config.toml
n_layer = 15
n_head = 3
activation = "swiglu"
rope_fraction = 1.0
init = "normal"
init_std_down = 0.0
decay_shape = "linear"
MLP neurons of a small language model. Each row is named by its layer, matrix (gate and up: input weights) and neuron, and shows model dimensions 0-191. Each number is 500 + 25 x the weight over its row's rms, rounded and kept within 0 to 999. Numbers have three digits each. A neuron's up and down rows have the sign that makes its largest values positive.
After each neuron's rows, "fires on" lists the tokens most often at its 100 highest values on Wikipedia text that the model never trained on.

L10.gate429:494530527478498484480509457479506500521488445509513477521497461484526481493494484497525503433559470497537499490462508500486518493481492487513482508481528494513520502475483474514483504526516541469521545538537506495496506505478537521499490463479448536473481483510490489490506497492467469504475461486519518462493466531540499521455506512517440499492522503529496486424438463514530479498540519496529505515482484481509520467503511465540522523463503547513498479458517523523514452511471477497507507479478511470471492488455513544475521533494453519482494548480518495517506475481520497467
L10.up429:495503501497490502461507508480499462543546507521503478526486494500489506551514507537470481516532491489494500541504522487522516479555495518509539482527496509510457480498461506465486489510530487554524494510526519531491498486476428518477494464539513497510531503478451474436498481484499473494502516474509495463491469477493483454509487502493502517476478455508499521451465506505518499489537495509462479494487458487498514481535475469542483529485481461526486530491529453550479508508473486466561487469476513519504496493467532485530489548458474548510454503520521511488465497476526515484
fires on: " |", "-", ":", "."

L11.gate266:483519532465540467492494512498470572479475488479526495501518519495538496477513495487517468492517514497491478485509466487500503472517487516535536462514524511483476453508446510524469435473479502456505516515508466504498492511508540532523487532493492517460512510494518525517527552473524514488523513510525525488500451510556510495493542518457469511533451531491488535474514422524496489501482506501464499549495485476494549522512485505537496512486486492485493460503508507505535495519462465495460451479509475486468497523497515497513489469511462473539510462524465491482500474503527467529
L11.up266:478496507473526441508458543522543505497487493495522482486512461508499503514484472499474495499509532508492494478526474495567491501472497480467475497525538485448460490502516471521465489490507468488471495539527496481503508520504514567489450480528492505483503495499451530504512479516538528490525530499497545487466450506508508544533498519468478499511438487514485502447547484503495512485511524458475506490471504499524534505464487476507487487516501483463503489476525471510500472462501484427490517457516465521450513505492534523480517535481509530508512528523459517473520493503549467512
fires on: " in", ",", " |", "1", " to"

L10.gate75:502513533451485546517544462474534495522487501473500481481499476470508493477517475483496510522505495516450501475506495520503482542483513492525496498553549463474470544505448507480513461476473512488470471489501498488485525531504517466490475507533470476457522472506505552500493531566501497497491493489447493468472499494529524502489522521494496452522514448510488537486511525486503519487476535475519520511476487502504553454498524468518480514507530477545528510490459473483542501504565523482473465481489507454488519494529526526547489482510478466502513503460478491488491532476509516519
L10.up75:466452511507496496531489496498521435491513504478546513508475489517512467445509468499524521519521503504477533549509479503472494515507470463501509515536519483495514493479497491470453487498543479523473482532508506497449496513474554456494506520530499520481525501534460520480495501529495502502541508499478489505516488482500511526494533525493554502538544559540484498480509546449477514489486498486507529508502522489474483452497541516533465487563511461475507459496520501522544515500507498492496483458514522506492481495474503506497483471527525504442505483505527471492467513546524505568
fires on: " ", " (", "ta"

L8.gate344:491462493477453487532491439500515518493476504536511520497526464504476510495553475538497485550484529462478484503458459473495514456470482473465506497488473505500492516524488463501501502429471493500528467489470446479505504469496525474520477472494487487429488501496481530499491506489524515506506466491482523501513506485504525510470539522496523545515495460499510478512535488509529507505484494449506468483468478561517489480487475532494513486546487574537498454512481491539537474485502481511459511496484475507536510483517536524500504484506521531526535498508529471477526488491505485464
L8.up344:483506479468477503505506489492510508507478499472463533508499491509524491494490519477552483492485445456556490525525514509537480502521463519546466493501503546547489443530487475474486510502551545555529503532509469471502568507491433525493508469497556482514510516503551481548486462547508502503545486523496489509506506484481529501498481533493478492517501504451515481515498496507483525487505511515506492507511462465481503499497508502526488528501523500480486488498507520522505526533494510541486474473455481513543464500519477505525481508475578481524450478506495520515498519507535520516
fires on: " and", " &"

L11.gate63:482480494494502500498529501485537494553494553488459452468505510508485448470516515478501473464510535498484490515511517530508522498530534469494502508539489551509501488477502478503463473527476466459518493480506480489500550442528504500445508504520481494512477479528498519466497478515503519496491504490519509526486503461517510555456453514466503504512466490475517496495537504433549483455522512450475466526491469533513527507492525545511493554512481520469503476484501497497517488466500458488424513505483478477489438500508522534525489491485487471507508521501519526509483502487503471479
L11.up63:496471516472494533495474551486518529527547449515514477497522501527490508574513520508534485512530464493511513471533513505480493488504552503504490498521535460483521497555484545501482501451529524509522477494484501474466493510511541526493530490488481496511489463488511529467460506528472506484484527485460529512479481527497479514540504534486522542563482525536474475482502493528530509503461519501492500456508512494498513500474491566504484480520527525510491493499494490463483556496454491497506529494516479484467512542446500516506482480524490534500513470471507509459496463509512546452
fires on: " "

L6.gate436:539520516468448505481423491475492492499519492480474514517471503520515468493508478516485491519479515523550498463489489513499520528517512433479501481494522450526468517518487532459475536529511529479470522506481460491509485475533525503518461532492505480512507494533508505501523537531516545527529478520493537442508496476516499512522484536511481521485511520494484515466478465507506472465517510525499512466490534495441498539537537440494452505489518525500499505545502518469527482517541491505478461519496509471476448461487494530495512490489488501506468513472501484506468533498502468553
L6.up436:517514518495496520486528481534515526551499499493486515473490448483506549528497470506545507534488515477496476488460530522513490494480471551464484551577477475512492499501489521469485498506503549501544552500500519527516476524522486479495502545529501491447469540484546486479495505465497529513546524518504464457479499465512515453481499504479477476488521537511502510495500497510509487502470481484545488531514511489532501481506513525486538502517503487520521457540521509432494470515467525510519474502514524491482486476467499519491486460479507489476469530541498492523455560480483504498
fires on: ",", ".", ")", "w", "\""

L9.gate345:524517487496509460407485492451546492517544502517469512513488498513486472518503504539500498491493530525497471525499520502519487498483492492475507512520500468479501497487506467503553529521534514500555525544503465506531508478472539473539480539505541536491553478482501484499524508482549512525522447477466503482452506506508512486483548523515466504498514489468485502457516543531480490502512495483496530527466498555512488492538473467529471455500466509506486468498513514483501498518508477475485512501477486487462457445492512534529506540499492466549495511488493506521507518497526514542
L9.up345:485522465566548504479484499484508484508479468451478508487516467500475480511533483480522464469525555535566485532495479501500484494483537544498526486489517470499474508468538504495478499507490507471465475499509490532523509479532471471506483507510501496484519497493489443482485529437502508496485502505499451510558481486511478510467555496494502518511464501455495511515466488487512507536496473471530495480509495503550495505463502493433473509492493474498484511473508466455511528454513501514506498443484520473520470523476480524537510473490504501445514482514466466514485537506470514471
fires on: ")", ",", "9", ":", "y", "\n"

L10.gate92:489510487486488505480522493475503498546479511505466466510499486537517471514521496490505518512543529524506473509498471483486504505506523561476503457507454423472522499534470486506476490497540497489507429498491506494493502488476485495459507509514549456486486439513462533519484531509518492523501525483521554482479524547503523494463511475511465491494507514533492454525516567508537519534523508493481477536515491513434506527535508485509491510502483515518478508451471498492495511469514481483506542498468461476506445482536536510500512511518501490519484525487509523478448498529533515520
L10.up92:525477536536513490496520476499544505468516507481489438501491486484480497506503541497489457486523489496487494509527514490523504449490478495494550449496512516493467531491475503513480516480514519452503473481478508526505520479530465495459500468481515482470533548514522457515516451525494481521526520493502538439498547515487514536496517531518494490478510527514541530521469548466558489498526495531517479526493481517521549549509502496523464502442519542496538513475507484518491535515518521481471506499509554507465499484518530547493533543494488497520482498449510506501478537508512496511
fires on: " (", " |"

L6.gate374:490527516523449482533515498481507468512472459507477482490519465485466436503519524516508513508489477474481483565511488523490488530512491454524468464469522524471476509525516457485467520454501507459520457562502477495511534495511539461476509522485509495522490504531499506517429512497540525485482481484506513515522507497494505504515487495462516532492491493505493541449501498471526509496509530454487536483504469506505544518484443482509486481523471504453471497499489521520518500469519492508430464484487476507493448501502523484476491463509507500503498521487520534477486497475498434469
L6.up374:437523521490476465528507450500487498505465507527507457549536454476474469481524522448488523495496442468511508535478480493478453505532486471506464504499467530475505515511517485527508497469495475485523482502481521476466484533520491493514488531488480499559507463511507492492468467536507515463515468484492507525520521502483482477539518485484525553517489501505493476459515511510510468473513552474480526472498503503520530493502506502477492489524465441488510517510485482550483506482534459520472493427529499506463509503525503501477521437488515517505521487513527504470465459501501468512
fires on: "1", " |", " "

L9.gate61:507480525479496487480527527443508501520488461487514526509533473488461478509470479468502549495455481521502491464533506493500504542494516470525473504480518449477455502466473526527471513496506503462528476538529478502495514497480521467536566537517555494484546480476497548495500473508505519513513490480518494535456522484525487521487506478487496468549502517514515488479505512523484506536464489469488543476479467471479537452520513475484496480493472543457477488506488485521495510506490477521485451500502523500519491505522501538530440512516524445535502479466522534545485496498519505492
L9.up61:488535575515511444480542501544484484499448486503499475521504515518470517485484474490485508484482530527477503514485512483496495507510486520527511492553525513475493456491504492519472455505515534448542461509491505515509521494502471527510542511526502496515485519505505465491518506455507494492506463492506475489479513513515494525498461475500472506488514546448530523469453462494502512487520508460522504485489489498500528486546492459489543480508478506457561500470456510434467525533483551494480543488501536523475490489477495509529478493517466494532519506506470489502436525488486467501
fires on: ",", ".", "1", ").", " \""

L9.gate434:511486531468517526518521493462516463546527484521432505475491473527489464525507500509515533490449496482532522512525479567457537480523459475492501547520546496474462512488492497518512493469471539502493518514502444509500499499516506480474502521509472490479524508499492499502529474506478476547507477536462516512500487451522494527507498481505493480512492481467473529499558468500523466493486508473482477474492457516521498529510472444510515506509551559518493503478496499509503498531551476509486535513463522534511474455507492529478453512508512470533534497524534519497508519539511512484
L9.up434:492487481464512518497486530495491536483481509451484512524534480520525550437537512526500494495467459473527524545479505488540498493516534498496480499471482530495519516523521512467500511518533548563534551482509454494506519506471520507494520470509494476503497474495498492553498473524513502519492499482492513480537532505500530480474509482519508477511474498555508473514531548520495521515484490473452556502485444443492501478442519476481518519517490538517520541490515528508506477502466486502460494545497484447526501497536525517491553483469464490529515504505535489515487509484494506491
fires on: " and", ",", " |"

L6.gate376:531515515497496507507468526518502477510465525465473484491476523567493475549525518508508489512517502480520489481500458462534530485512506493503498512522467479497482502504488491532485488512529522466521483484490518489489495481489494543540450548570510516513493519508510493555540491528512473510489530519514505524483520519522488471533484469415516526535527464508480497497482470452500504495508544527493522520487484508445567501516512487557462533498506531524489497465494573491507519513484522483507479484497493497519433508500520511530487495474510495483536522496470548504484499495488520499
L6.up376:488481469520488499516534533531494536503510515471560517499420510494492513525546509478468488536499477493502505487509463523529455535469466514520516432510500476484470511518510505460481484465479512508470496511519481552494514470489459506515514438483498514508514488505495499506462499514503458532567508512519473474453478518479505500502509508507463462479425514517478464489509470485487526482456532501501503455529502495476490515525461510525513500539526531510501524497507485506440524500492514489534447485522491490502520519460504497496499498521526489500461511469509514536467519495501476513
fires on: "or", "er", " (", " for", "y", " late"

L11.gate487:520485525539503481511497462577557462536496504467505492454422545524501457500501482461467469481534474471510504504470499522499489493495481475532538528508505487489476525474475480492466534477500507496533497551530491499501529514491512505450482499503500504503540502522549524520502492478495467488522491476518523512505511477485515526460443525526479470517471510508486482477462499467511496471487518480514532492476483523527501511494537537470455446485456509479458523478508489515529488496537522486534530487471501498468509505522493499524488494457538542496514496510521518465479528496508477487
L11.up487:525479480521539491532486496483465526495496462520460493521490480532521484479491498487499513481489469526475516509506523521599532519488486500508492522458554465481511492493547539515490499463503488457457478513487494510497489491514510488507506512512424515469537512463510574458466520487499490510481475472510480528505487495489469536515462510540493501524535487535487495502511507478496503496495528486492498466492464484489483496577539502470485531509491499476503504499467529512495497477484489497473503446533488502472526476453471525444505509522531534485477493546499493527513485542509493493
fires on: " ", "1", "9", "0", "8", " ("

L9.gate60:507468539530486496524518504504538513525478504538531460516447504467488474446461512485479511509456517547519483474509520505438515527511459501527501492493484492488498476503521511493458538477475463492517518531520474473492471503519526502519492529525509527478491524508546506536516482512474484518451485471501502529476502490498528487531477498538451549531516510501530518455500491486519530492512497472515513508504506512497545524516465534511525484494513496512500482483511466465502521488513446504487512452540522473455480500535495478549442475530473495469535521514499508476501467472464443487
L9.up60:439506515516515467486466480537477519507515500508507445536484527542513516482509530487501520550515494510490479516534446479487488512512502491496452466458505480504481483533516493455487502515450482508487454500471552464518488536515522556548484502502487508501517476488453472507477540512524546501528462539528502478462508540507487519455513479496467501532506523496499525482477474501514518501520476501520511517424514493511510477479546522481499521485484486512532504468486426472497488514453520523495511473510498546492518482529524518515507514498490464517467468474495526490525495493493502510
fires on: " |", "-", " \"", "C", "1", " "

L11.gate473:521483472494526478492515539508497485530495485503486496534519466515496502526507489491472511513496464467476514478484494505510529496447523513454499502500493507507486499497526471519480551494497468489542560572541447493486501481502498499445479451487495546515505502538507468535499490503496522516524482508489508446525491485508513517503474490471456507489500456495516512472454437522519475512538502483466477471479494493533489460503502473512469505527532511522474500526518476476484450445482534474517525498465483481460513490486518544499453517525515545439546511483496521479494518490511489490
L11.up473:508519458472486501464476517518488490524474481472489492535488499515513519524505481464524487549473442513474513504477529508506495493519482490502509527494459530511431492526543488501489535508512486450495501512504436497489479467522521510470515438515483531482514512478510485485524505516524525535515509491478507518533472517516507498499501514465488563470539466511471514550500498520498483469526532531485538492467497525478496490507503468484505489498508556473489508480470509541507462521483516517502455460487500511459450485480535563471497511522544540535537513481499487508479490518510524450
fires on: " |", " an", " in", ":"

L11.gate290:462590487457479537481457496471514522496485486485510502483513476498513513518480487488488501478495516510464502504486475487489505521505508490493543498492519506516513519483476506533526513520517443478523456514508491439506523468454542540492493525505566507480477469489523527476517477482468494536448503486525504506467437504495497494511531512487490501521482511471507519502508528507499471506483467526476490537501488498457505520531525487485492470519482505534496496430500480447577461490479488498453524460497481489494478464492544523490510503441500495504482488470514521494525485512483505471
L11.up290:526495532485459497492497494472514496505463481493498534516505494523511508522448465560494480500516468486465515489516479486474484535504490465483522544490515470491473438534465460496454482474488482518566476506527523454507492497494514519505537473494487505468478490508532544565472484518547488507525496525471502517503476522487450551491495495494424479480503481522510481512480509496489486509504495464487496526488509515557504502461515507476496470545515574476496476514443510486530502472488473509516507509522505466512504466480481498473493512496522466511530503510517480485486461464497472509
fires on: "-", "–", "/", " Un", " un", "s"

L10.gate496:512515519521510481465500435461531507508516500536470483510506481507516472449503517520469513530446521522494489520497473506515497482507519440534505490530525448534504528492464492515505447446524485484484499515495507484518487459500505456524550530555502526496537516507479471470467511537486450466497494494493517486495474467514495493506520514478495492538520521512500530509475510477509473493488506489501513487538486560489503522495478444508471499520485488487485542564514480482553464504549484467479496486449519520499474508483535523491472498507494484513434500479483523490529497473517496506
L10.up496:532524521512476487475475463527517478532518491537493509513515480503492500475486489524489509502473487506481513471480495505543511533493523459500518484537501500509489537533466527530464459523511498456512484562506493534463462525538495515477507462502532491496511515545482502467466527525469514512493486502493477457474482526507504487519547571502495506489520465530513495463553495496457478474482541476548495498533531491501539492486543501492496448522521507496514514497485493517523518468486484505481537475470503494492517480555496493496425486526496466497497491442517547523495523514490461537
fires on: "0", " "

L4.gate88:480550508468469525477523481453519514487466511506492509494451498489484492507467462520504485542520476536542525501520499462482465531497536489518492472480478509554490464527500487484460486507477529483490469543534466468507562484549497513525494490520501502511534489520496537496511499536509479489487493525516537511509467523543538537503472465478452514539511523494511578497486541484520543494504521485512515545488476507475495531501512494506467492498531521501546505468496476498546509522465488509498456496467494489494468512475508522494501473516483561485480524474465539517516511499499507475
L4.up88:525525492508522489494503474445491492476478530499513465531524580495533528464522439531481516516493542518538540508496498489539525549469493494531498540520485541481460508484483465514515458544499478500506502517528522467475483497566530491508457535527479470510548510487512476550526515510502506492515547493494471541542529526519508535495489487512505509499498470504488509523502479490503510454533542476537491503472483478488515499508500550503477489533538521510503467472465513512546517442487490490526491526540496534505486494536459489502491515509486511524492513519499502507498490494487504525
fires on: "ly", "d", "de", " also", "ed", " its"

L10.gate151:491517525475483488468500530491517482525495486482503479511497506489500507533499502508516489494535496510474445479496496525532515490505504502492560494500447487478524519521513474521495489565529484508522442527498507475524503495506553555564474463482498522502482464554498498516546519482486512539490482503507512468494454492509544512506484544484468523538509496493517494486504500503521472517508511519506495536469434486520506476522536481508512545494469513498469514448443534465506492504502480509493451506491515444478482490481559531517513551510523445542482536479491490507481503494501509492
L10.up151:543520438488488508464533489498487515456429466504482488519471499511517546453496518477494495509467537470448484540537474510497457453491518497523497492435478453503486510518485489466460474520505517475484506502504490498501522482477499522477508501464502526471466512504483499544496497522506520532544546504519473489498490529548471467497489498490463555489504486537460482515532506498519536495483528493529506478499477493486484441478487497507528507507466475516505536462451459483480517481503500519520482505494488508507513489482492550496530503545508465466510504535518468531536497508501521489
fires on: " un", "'", "—", "-", " Un", " no"

L6.gate71:495536528474487486505553505492495535519472503450473490476500481468516507496544530496473533469505458507520490478522491478488503530514495485507489503490542505533464525500442495528522496509453463482506501494505511499485502519524497557483484511487507514490541490518489517499481503582490479478492455488525556469494490471549474482544490466476513472525514493507524510479440510495466554492524459495532512504506493503546522441522554467509523480472526518528488513522501500506489524499446465498447477486515457503469529538486482494512482505485486499505511510462540491482507525495520486484
L6.up71:517454534501467515534442480503522526543519473498505521483471538487477503461494507450444482491536465483488494540479507487536510466544480497497497432528492482526522511518491463535526525546479481468509484500478529464459468503493476470423507518483508505507471529470495528524482514485489529535470499475450503532518495513486500518497499527457524492493469503483494471484489523528499504522501538525544511481483467514478500510492502478449476526514483487518479489491531523532511535493477485497524544518507499497520495537505508501514511515469562482464503510528497463478483479488536473507
fires on: " "

L8.gate284:488473551486513489479537492527505498492492491471488512496519487493495488427513512480472485456497498490546507492509520530490480481497480497529520526506500519506514489486511507510494503471500471508503503535474482501516490494459502506512531481510491513459496494527490532474442521597512512491526503543489491502555507505497462433469483518471461503516533508487555521493494504556517481513517490465503491505505484553543468494492484479464481471496468496482431526483481452501501487502460484564477511494465509513539496525493515514498548471492549479502499480501457499502531471512504474477
L8.up284:494472475513474494561493510509496515468503504533484519543507507489500504451503516487513519511508507536523492535532456520454488562514491515492530444514501479516493513489514463509531499482534450498529486488540500485462505471511478483463519513493491520517541502536516526521492473517494512508472517460500494550462512489469498487501498499467523492486462490523532502497525531468504484493520550567526506532516492551507487512505473531536487489469484508474464492500536534507478546519523502507459459488489467466477491470511518465487492503540519520512536515502474457489563500497536471450
fires on: "s", " of", " from", "d", "es", " Man"

L6.gate238:494515513460520513495528504481521476498474469493482486465483508534547466479464524509492478486521472524522507470501533541538465514497494450529542525500465506537510501547532492464493482526476516458515461487525515458501547500510493512489497495515452494475522498494535526504476515484513455521489436448484484505467520520494521501460488537501510525543498456472470469492484497522497523471511502494536491525505480482456462526503488507506491467535516547534499500507493520447479478501478456489486504505486512459477496454508489527499499520515483517538508478464521500535568501519496483544
L6.up238:453503490505493540535553507496504524484487509465494496493512552532518453500514511516503525490491503485518506510531545499514444518479481522539512555477524526482526532510516498485485519475520539510488517498515472516481498478501500484457485498531477480512514501513494501508488529504519471520484490474458484518441510538473465501502504539527507499513531446471492444497494509485502471486537512506522482506498531559511484526507505531487495460535505487493503490489494513478510529464484508505489567500465533515484514496533462469498542495496497492510471444516475488559600489482504521527
fires on: "s", "ly", " not", "m", "ed"

L10.gate119:479461518458485501505503515478530520523512517492489468475532524513479505508503488521477529484527489533505467516457500541500513554496484477516498539507507506496464559486472514506476510515514514474527511475546500522500489528485505475503471496575490493488556510526440539534496504544542521549495466497485511515506489487548512494520514521538530502509501487478524522487519498508476523471474539537480536529472481487529499487510534516496507469481460474511514496495496425511478535526513463515500485498501487437545480518490542500522491471470537499498477486505540470510549482476520485506
L10.up119:498488504459453471505509518539509501570558508443502435503499519489486527491497478486450513481492516508538509458470473506511470490533516544472464517489498517502467471483521488452484460537504513486482497497496492521504504510448527486510476514545483486503473483438486515481529494505525466519539553491528490524484525513516541501508500493509507525501481451481499474523549528530520505524484475538529527480501493528488553495536536520512501520488507498496484499519528485480502507496500493513484551509528493509529475521512461488521519497501490493470496491489536560451493501461536533513
fires on: " ", " Bo", "1"

L10.gate300:519501468507455499513477480494516509514512483506503571490492484512477518447531482515487463513504497464506531491503499507512484477531542456527493452525508505434524518555501494501467508459486501498523494512527485545528567474478486504473495504468486520435529483525502552500502535481506470529495490494472532491533493494445510497483517549477459501487462486466499493488509494502520521467459504459486501496494474491528458471465507475526508487510498508511508481470492516505470474509479477525481532487436499535537471491446509504517526458522535498503478522485501505453501515487490482508
L10.up300:462497503527524463508503494489479476506460487493496526558504454532488408525492476476479485492519492509475496506509554520499470507528479492507485503494483497519499471519474497552502506432504479494502505471517498497530481506493512486485504467490477510503506526518512535509515520505518517529523450514463494466484546532536515452465457490444497561482475477500530519506540479525478450492503479513457549501492506466457501472478501447501488501528503500528466485545493489531559481481500497502491484488488488474516498497513478525523484481535534454495531486512500520493519478510500538497
fires on: " and", ",", "to", ":", " |", " &"

L8.gate266:475508525471468538496510471490528483531506483508523480532482511475480492541486494498521500448519504497488493482482502492519470534499486487499499514484551531510501526495479461455501462485482482494497467520557507495488543504477503548483525522510477468485535457518465511484501474519481466503498511467483551476505499502523530487507511490465525478510508513495448477523479535473491534529463512476502473537457483578476518480492505482537499507471471504533524487446457483508533489479467466464454459479486539480521502480511535504501511504489501476501500530426461492515504496515546508530
L8.up266:470499492498522570506507479494460493517503475522472461521501538513473492507479516455498536511511490448483557500483471511540499490497535503496481517498513538493499494528520493512502515485491479513461468516475515444464508502496524507476516504476472508497477557517459510545480497490477479511546527517537466543511504490506493530494493469523527512478512510543501487516538527514474490530489497485518506493507453480453502524504494491553475494500511476506498484476448492510513502476495476516503502482506506468466520496502467535460518499534544555503523454521512550488517510591479530464
fires on: " (", " ", " \""

L11.gate404:479511541503505521527505474513510482496509446504472478481459505489527463478482480489496465491507500471519475509477501511469478463471508503536479503501506461480507503496456458502449496491480508491513445514519476458515523488482538500507537525503497532498541518504500521519529485524486462538515513508528471474513523529516535485506506502453475465501489534529537434510472508522531490483482535482491505490501501513524498516564538488489465498510490504486540486486493498465494532532464518426505517483501474454518485473540515526478445486427530513534509473483528505493481499494508466542
L11.up404:483485469503509488451524470489492526517569472502486513537501486511521486505486502507501482527503452445520488542511519508523505444488498508508527557488504520492515521464481488510515515528535482445523495485506491514499462517519536470551516503524507558430476510445476514522482515512509454519516470491499526529494526466480488477468495501501461533527501510518483507478463526474527504511516489531464496516488459543476539484496506505508498548510493472461505486464519509512495487513486475520520460479502496484536491493487538557496492455503502491517474511482548498486542536477498475468
fires on: " (", "/", "(", "=", "["

L11.gate299:487541540482495449524501518454520558537484514543506521509480439461509492503483479533467495478510507525525475459499492503508547489485489459568526538521519500498521470482499520534452493476507486482466485516530474513509516480521486489508517504528524484472518522533521503514511509469532503537495513516498514450511493535511517522512489518474495486550503541488521530479470513496500491481485507509452512508513484528487510495519488473521480495523447485505520520473529498533504507486500467436457508498514501510544501511503516537520467517501472458529479506515488463514538493465583481522
L11.up299:494533508478502532522534510513474498511502479527493489511459538520531446490505534490491470479544523498537493493512482510478513492486520516496516504478503503513497490475552476470528485546466489531497512495475531454496482560482482507476494507485447500487488485501490460483471526550530454508448509493498471462483503488535507539493469497470505496512526522490484501501458487469506518464497542509484477517516513467496536433449484462503510506544493491483491544493483507509478450513504519475503478476546537524527505462461449488471524510525539489501498471495469527511501463478478503554
fires on: " |", ":", "1", "-", "2", "5"

L3.gate251:487475510469469495506472523468501466501468501460495472475466496497499481515516495483478465477453507528509438507462493541467519499437523509471478482464486516523531521481500495540471484497473509487548520479539518502503479518494511509492541526511509529538494453465536486502559485512478502487462473488505514493542499531525538516524491479486487499525466495512441510510539505491467531499520503503474463502493504474507484484499519476466517454514478530466526464494498499494528474473466431500491499551491494551533469507506540492509532486512503495490525487463476459524485477513544491477
L3.up251:446502524516483571502517525492493515514461501497494553469486519475483474523501518468524488523538516505468508489517528503488502465478520471521478483496510489514486471455483445529467579485449486502529466512466526521497519502477466478512483468555521503500498479470472480509520483492510483507491515508505487522514512491535507496504520507487478491524446492466489496506507514547486515473509463535525499499501521476484469469554483511432516514539489515470508509516533505486524477509528505500580479495492496484494499457524507517471566506536505488475531506538502468509494508520524526523
fires on: "rum", "P", "um", "al", "us", "ach"

L8.gate13:518528500528521515471502503542507453517491497492460515527506520523547528462486512570474490481541509458506478514488483525494474518501569504494482496491469471497482512527435484491504488543507560506491427494514491466492471507531524528517483536534512500494484506496457520506469497493509486494482485507531525457499560491494536485481488507486527495522504465529490487519486517517479540514524508496552522518503474495504493470476545482480521470441487526551534482464519472506525492495504506537487489478504497529489448450518490511466484458479464498509484501513512477494507501486480528489
L8.up13:509427508516513518518513507487525493518510469453492492502501515523487509485508506495463490519524499506501481481477505484482477505528482516530495521477508446500525473528495510509535470513528459523525463490516473539479557510516486527482502501578514496511518574470503484495515479509464488492469554537505519500434503518508535495506504484486537490502540473470501427498450514479473505528485496473489483526492516501484450492535531489499544497492485466478542518468503520499463559474474487492492535526498514470526485493523497515509507480453490522525510492443521519511476517519515512513
fires on: " (", " that"

L10.gate331:471552512560531499493519500503513552484514477478480522477520473488452530525485524509526477486502463486491491528517554480541514470421499509519490509449523469519482510533473537457509484463476486469550445504507487489488488472515493504506487475487477519520535480542503495522502556498506517458471462470484511531506494488519477520497487481519473490551495513502513492498450458477518502476491497470541515494511480512525521498503489518471485497439449495516498537505500457471505489458489492522483499488486480494500484528489518494520496494460477517504479494502512505457545473521543488461
L10.up331:517484509527497503499537503495493493478481498522469519516471515474480507507464502481470469476515519518536503556497477496479501502467557494534486454505534478474494522471484509478524494431482510544500503528507510511497503481449523521501533530493503501482526504492514504478527505478504451492513468515506536556451528507519476476526517520501544560507490509511514496499493520481515511543492511476456463507502497477439545516497517508478479509505498463509481469472506502534511537503468472557452449464489464483486506459460521497478532464493461519484503469476529502478520459521493508453
fires on: "s", "S", "es", "ins"

L4.gate370:506543494502541518475534512516517504493484503493531514458507465471472522510499521479542464492510501498491497518506511501530451519548508513499473464484488493514485515517518482464505484459526499490504506512511491471562523467513513493417520526489500506516510481472542513559524536489508465518478534490526492546509489491489495537500495513508504514527508485488485538522465501499529515522502496495508511566533482565520487534535468508460457481465501477487505513485539549495504473467472497428458496544489513458503488497522506489503482492514471484492468528451536491521536491503524518521
L4.up370:528485496517511509501538518511499482533548534554510486480501491510472490512426468507508517493501475554506481540497528536498458580462531471502514490484452503496483504533535512492532523465514490481494460526514499498511508514506488495510533538502526519498510498478525497486477481494521519527506508534433504504536537458507456541498478545556502514531521465542516508526501488478502528455485495460493477505517485457505538495511508463472510496531491525451459517493502514496491493474486506516509498493531512494456504476491474527481508544519522510483510496486478469509509448461526484519
fires on: "s", "es", "e", " also"

L2.gate102:483481494527518497505522532497555499494488472520475501494497512519544505541525504491490514515463501520541509502494493539523507526500520459496480500503570505577499518530502473497516498502513465477487495565476487461498477470496494501521518487549493506536511493521489485500483475456484493468528489470505515522501457518470494484518500520495494476533473493495494551479512498553489500537511516518497546480468506525464509521459481474494484506466470540531480529524432496524577501530533433440482495515497501538491511503499558495491500516533494513493502470503506485524500522501496487527
L2.up102:506549545468496472482477511516532506468496506551495474542500463514422538489519473537505522475485469530491499516490494484518476552498525520493477468538519509478495511532489496516520526518484506495529567497519488466499480512457503511457491463510483529527490507480496529469531501479497458519482479505495472485489474504491492523500514506518513499533492474550505477496489524487582491507506520523520503484469481511472522517494512545474549481484505518508487493489533503508497531529495527480538477489485542496529530512444488477500477530488501546531474491507501529504457519531434461496
fires on: "0"